config.yaml
num_hidden_layers: 19
hidden_size: 512
num_attention_heads: 4
num_key_value_heads: 4
head_dim: 128
intermediate_size: 2048
vocab_size: 32768
hidden_act: "gelu"
norm: "layernorm"
norm_place: "pre"
norm_eps: 1e-06
positions: "learned"
qk_norm: true
attn_scale: 0.13
bias: "none"
tie_word_embeddings: true
parallel_block: false
init: "normal"
init_std_qkv: 0.0156
init_std_o: 0.00253
init_std_up: 0.0156
init_std_down: 0.00253
optimizer: "muon_variant"
learning_rate: 0.019
lr_mult_o: 2.0
beta1: 0.93
lr_head: 0.00719
max_grad_norm: 1.0
warmup_steps: 66
schedule: "wsd"
decay_fraction: 0.856
decay_shape: "linear"
final_lr_fraction: 0.0
batch_tokens: 131072
max_seq_len: 512
doc_mask: true
z_loss: 0.0001
train_tokens: 612400000
max_steps: 4673
dataset: "wikipedia_en"
MLP neurons of a small language model. Each row is named by its layer, matrix (down: output weights) and neuron, and shows model dimensions 80-335. Each number is 128 + 32 x the weight over its row's rms, rounded and kept within 0 to 255. Numbers have three digits each.
After each neuron's rows, "raises" lists the tokens whose logits its output raises most directly, leaving later layers aside.

L2.down151:114118032160121115033158132155132106106126095098126143077192091154139133146109130165148183125118117164111120085140127104112097113134118128144089133162099183143137124129017110113082128155083112114162135123174113091213138112087095172175142103041126130183125140092087108117116119077087145128116082135161089120146102072157125113133118118099043119118156096080193150152101114130063223075116109135148143101165146077117093135149099145130152109125137095162139118160156169127109189147150121016141130113137083117161064136114120132120092185115142097100079120145112079148117146099103130083088099146112116107114160142112139120143100147123156125064123153122134070138083160114139155167156139155145142143099127126123126095051110114105145126136145118117114147132193167091085110087135193
raises: "org", " It was", "\n\n", " The", " His"

L3.down253:150150193096154141125106113132114162099185121092121179114154132147125083092211144150118105171125174088145153110122178154117052119139110132049194066194095132102117155137162086148144125154135145136190125100125087105113155174155095110148112130145157176178125161095062124106090125161091137065117147177104096192121117159140089120049176130153108094143103110086115128145084123170109119129141071159103087116107165166170130155146143124157100188123108149122148148142106134108114160148164101111165095101139095110120141095106135153116108166159146135117127120137119146059110153145167149110116168140114131082144091146112079218133132086139146106150125083145106092156141119163086152102095093154127132119142179121109073099139103150110193128129090154128112138102126150084116165103137144
raises: " Athletic", " club, season and competition", " footballer who", "==Career statistics==", "Appearances and goals by"

L3.down481:092159094107120141073125102179100129083129120098144101114144061148115176137162151128097114103101122169132135109117137106122096133116178145089110078090148141176145135165093061144113122129100062092069071146112099147132155067098134096114139122123105151064166145107107116079130151109099216137108130139108083112045079131157165166128172140138151140161134169114122157139184162173151136105125126126147136047139072158135099117116164114143167168091120074063092170080120171171124075126120077150068162108098090130143169135109114171181112116110116148082158139123108138083164107114136153159127180169137143146160052117120145135113214148089118134158134068057104148107093148148097115105187092182086136133107068096129126133095166176178112110143100137141122120141122158135108177070148100
raises: "eries", "g.", " flash", "ield", "gan"

L2.down647:131087099183104132156163083101164167105131122094148169107106143073162104159167118147125072107093098125114117177142039155176147145146160131100094126149134156137173167189138118097094088114132114100136159082119149095092105151119128065129136110099114110127110161137163136200066106112057184116151154119104148118183141106104126120152171107106095159100108153125126106154091162095145106104102145066173148149148149127139122118103141170144119104109151170146131184204118167131087171155127128126081173111170090137165106160169123137116160162152095094127148165094153163105149159097135168107135106148140120140139069150133128139067116108066125095117133148137147153059162141063111139189126138148182099169087138100084123049104129122140130133175130138152125163100139104125133091132127111
raises: "\n", " which was", "\n\n", " but also", " in which"

L3.down33:130121018154146100072168138121109097119175120105104199106155106164186111163121116132168154107140098184114108039157138167111081117144107120126109112142124148154185114130034130129078152160089107063149136103144114058178121116150088120139142100063162138127128144094126132098123100127085144170112111071175108136106112045108134142155108161102058140124107120088232133111115119128081203087101149169141158092164100110154111121166091133110172122141135108151132150078152129129124213131124143073174147100132098093153097125146094135151099143151169115106132137119108085162083122106128135104086105136094077082150157146161166101098134153116153078054091143113124072147117135112146108165102154166112101156108101112108123111073141117121153159151127152063092158124192132063092110113146157
raises: " It was", " It is", " However,", " The team", " There"

L2.down316:168148147129077095163142133107107092092127132105158139168165136139076153134121159139087124146122212085098122082130101118100131122129171077048186183113128131108148154077153147082158175167165178169127101158105167100070090128127125126229076171133074191164083165178113102161181110124188103122132108110148118130159133161089119152099071136159113077084135151107099177111101041164155159174043128168056077140128135054143109113154133104185135158155139153137112161110168121098116105085142142133079147103133136085144154141146139074176138102092212139156134149128179132089098129117133110147131140148124110107122154106153096161153135123107182143166171074072160109156110105153121135163115166128171135138121159089113132147186072146146074134134145186116102083099109177159092103095136126
raises: " made up of individual", " or older.", " households were", "% had", " or more races."

L3.down1811:148158144146145186083163068114158127123121129142065179125072105142137059131123133123130124145130115155133109117148069148115145110121080174185128095038149159113121118163125121099102138091072131170110095139195133138137153120118170142136159156150103150135156149082068126150125164124095184126125121166143118107144160067119173112197186102150126167103158115172105109154089143236098129089183152107104152210085134118130110090170165145145105109118151089144154136195116166073107157212086193165158203094167060083116127094095156102137124108116106133205129106106135128160138164112143192079132143131135156139103121161029128142126155125121097100191151094085167076127116132104122142137095125097144186066123137079157195135100133070104123144165144140162141167113123095151144102107116113
raises: " therefore", " others.", " many other", " lack of", " friends."

L2.down919:115179125127128099124127186069119142135105111154148094144078147136161156128120151159174132148165117181121137121102127070089108087115146204090089087155145098156097128116084152133131124196087160121116110143142168121068105069090146118132176108103134144180160104099164161132110170101086079189136102108154134112120164128084130160068188141140127143162066080116202159114109067060146163135141130120173140124124095133124124104139097143120138151148122089142085137181145137079087131167102172119102117120056146087078099114148172143107201082092138167136095171153117129151103107114110080098143083128128160181100105078117129188152077146094174104127154127080114184039096143112128150168114118119130171110160143180155154130125161126139065102127115097131146113187116069059131086148150172
raises: "e |", "e,", "e (", "quez", "e."

L3.down8:140106062174117113064174135132113114116131125130092142100161140130153090160104122142157147113121112191099098101144167139133103093138126124165109124108089156134141116141036105099057184199067126101158120122134117080203151132115115146173192097065171139158121140102090149144122115101079124129114100046166129115175123106161146128146126146077065081114138127096228149115132131096080219099104137176126144078166062121108099160145068153142181142118145135148142136155139119121158217142161185057173154127157094131132049117136119116112117178144143089068118147113109118207118131098108146109109108147111108076137144143139157133122096184137157141105093150107108071135123181101143147129162139192166128133083107154120144117065144112065142141122093154144035160107205127108141136123156188
raises: "org", " It was", " However,", " He was", " There are"

L3.down949:145130086098146138160130121148128150125115136128136161111071112151134104135120122139162105095070141128095117138123111062125139131096103151182097096142104148088141086130102166150134125105115099059128118117094212151121102150207116111071113152105113190094157096084145118127129136117096194134127089155173142118105112084142107080138146119036061146177153161135189137135118120142102111097083122096119099116115087142131181111164153160122101118128101122128149145129127157200128152113137167126155091105134060170116160115159114165136135145166126145189131120099128149167187058096104130163119136138115140128098095172137084105167124138115180119125163133114131107085111101091114140092068131142190111170061149149149139137147130115173193164152195128185102093130124136120153181062150135
raises: "==", "==R", "==S", "===J", "==C"

L3.down761:163154126141109155093148087110145134110124135137080160125097139113114087154097134165089139148139134128125148128138083184127145109111110171163127086061168142112136126121147132101114105064076135158125123157181151139137135118085143131124162128115100136147184129095049134176133149150095150142104096153110108105191147101060141096170192130121135133090150063165087122169074130229084139063169155082107172148119135123121096106149184124181116126089137109151127144215123136101122165159118166154206183131151051116136136095088178119160095128086101111200141127119155113145145163105121202101112117129090140152102106169060173145120145134185058112169131097106203070134110129082082126147097112071176162075111130081110203150111092092099124109231119128178179197126114076131139122102098129
raises: " therefore", " others.", " many other", " sometimes", " distribut"

L2.down1272:175102108149144086104143152146103154144139152115157148070185095176137156158145144163149090108136071177107092151112139123099116144118146112151110140103107157100086078164034156165114173165117091139129111139135102102108090135084138127144148053088198137133118141101115070111112104086064132116157089106144114134195146102167118114171118141136046085120128107086224119142086115124117162081130136144151165107153115099118113119156086150152104124106122114125131125181128116138120176111133149075138117128173097117113108121114128141104096151094134036070146147094096137142129102116094124095051084142098125120157135168099166121106092164121098125122102092108092109128116171080114155133129145148103069136047145138099191128041081073086130156131156158105066104150153112054066099060166183
raises: "\n\n", "\n", " It", " In ", " There are"

L3.down1301:108133110110087130108093195101096159121097140047169095116113165154114085155126118114130133190111134105097158126123135086099136176173137098176140148121160107140167102123125104119115107114138134132141096145117146142122128101154167097122104082118153099103124126133116120123104143135071185152128096105109148071130143121110077136109098137141132144126133059126161153158083128141099161169117100145135112129081116109137107119064181145175126072129140148156120121210120079063117137184111112123103199092157150131135170085130146172091094107146142122138190204110108179074126128110116108141117111165060131066145176117174113152184145138099086153199144169131149123127157124155121145129196134137102107125118146107133112109123118115112131057185123111140179149104185117104119174173159148
raises: " same", " latter", " next", " original", " other"

L2.down917:116149138154166150103043135128164126104155106179197136152157104112157151093099086144166173136194147123116146059111146100128161107166055130122153128161170168104150080145152137100100131121084109063152115108115172104142109121077151138100163111168148092124126120110132154109165074127145158105141143103142064142177207156072155153152154115124160139098096169104098154139136149140148118170093127154102125115112116129132095116156098123160126162126163134150102161137186149095084131094121087148129162123096101129129122090144140167130090204154168113103202126078125171045132057089157097109140084150122105125177164091091090179093179117120117146146120111131163124118124137040148172171148108068113095118098100147053136188139077148121099135124079071091081163153151147142099118134137140
raises: "hip", "cu", "'", "ource", "uit"

L2.down655:151152147164092132087087134130123103095161073143192076154163108159157104081102044155108194120155090123122092092126117135142090146175115107092127170120163119051179163151106116134144138117021140106128126119084103128156171071105168103110162101152110080114186144164105159160134067106140153102134117119131058112198153107136113208124141068045136159137128092076118134137120148134196077136139140131111162119174115149170103141098104092200067145071117107103140125093168182125045130098099146183137123131093116113127105109129081115139116163083149121116197090096197161075134126098160129152087081144132127115147139075099128100090186087117126077148133114108123122154146124105169146134174161098139125148050160135115112158114110113126138112095113063156095080128179158100127173127184131
raises: "hip", "'", "’", "' ", " like"

L2.down16:162131138107100112141112149150106175146175113036175141099135148193159111123128107135149103159113180080169134166078181095146130106183122123041115104101135120111117105086139053145133118148157159132065152152154128103144107154135122124168124126128156140094161129148100159103089191115149072133157111150134078121103138129115091109162106144181133076123090109141097095149085112168072162145132146174155089082152170193131148060137150131080139109145142079125176184153098119107153132130105147172102164078115115105081136168094170141175117165121144160188114128128151179057129165158096172093149158145093190099159148115159150147121157117147148109084141137153131110120145117089089100182131151125171106165089145139141108091102107125147129117130093135175096161090138097108167062143130132
raises: " Commander", " Forces", " Command", " commander", "field."

L2.down1241:124125168112069101132133169123106104160145129068170116129070163127178039129128130097110098129163135145072109161123125096109120134143154133154120123147116145136162103034122117085096123138169114075165126162103111145143125154101161082132107118134149151137118131157115113109147122080113178169151101114189130093065116174105131096151082145101078150133089101153132095158116122102099148217169128099131102114139107089175098069130175170118055040167142140156153123144142091107121142151099113151142159136177143108148150085109092167089155135146126095150073195122140176114144116088160120144185142160107128134156177114183085144159126142144133184149084142115139150126096110120142157087212143141084126132122131128087102117096088048134125093136195069187087165140123069085132166162123153
raises: " same", " latter", " next", "me", " occas"

L2.down164:144164120192110140178127053128153133168125129138135170105100140166151125184093128086077129101120230159075143130119160120197129096093156177187200211134157128109153141105138119168124097194130133151109139153133180153137096135114139104138129155072200145156105113110122141131112101109112082105128091107090122136154145118170194143144135106156139091106092112111136176085122103129164108162112100183188112062103094069125133106171104116093119132133139131118159150081111149107059201059128128146147140086097099141128133155129099085126153098119078096125127133195090108191116109180146111117162113131131209159113117190097159171099134107116080092153108197143165167162060165097088131121121113172157140136098140141087095109121166178107099132148193131133088138135110131052159138139091070
raises: "uge", "ß", "te", "iger", " kind"

L3.down854:144095000111167176032145116152109098112111103134165173085133112108144143145117113108164126149124149111132184144170057114158113100133117127150127120133138190117142122122054086143102159163206082092123112111081158107139102123069128125121125112116134074114110116160120109114124137116096129137081062145144098123120157135116101119122157157107061109119135159111168114083105105130067140084063200125129109104169114155086117118101092106128093172106092094149092117136114098112118144140127148091137174145098097152101158083127116162125134110126114156163072119129166153146152108093113139112090153189154185047091172195148079142105119124111121126159179149109118118113074136119119156129158152165126124127067121136108143099115126139153166135127190113150108069155160101139135131035059188
raises: "====", "\"", "==", "===", "==S"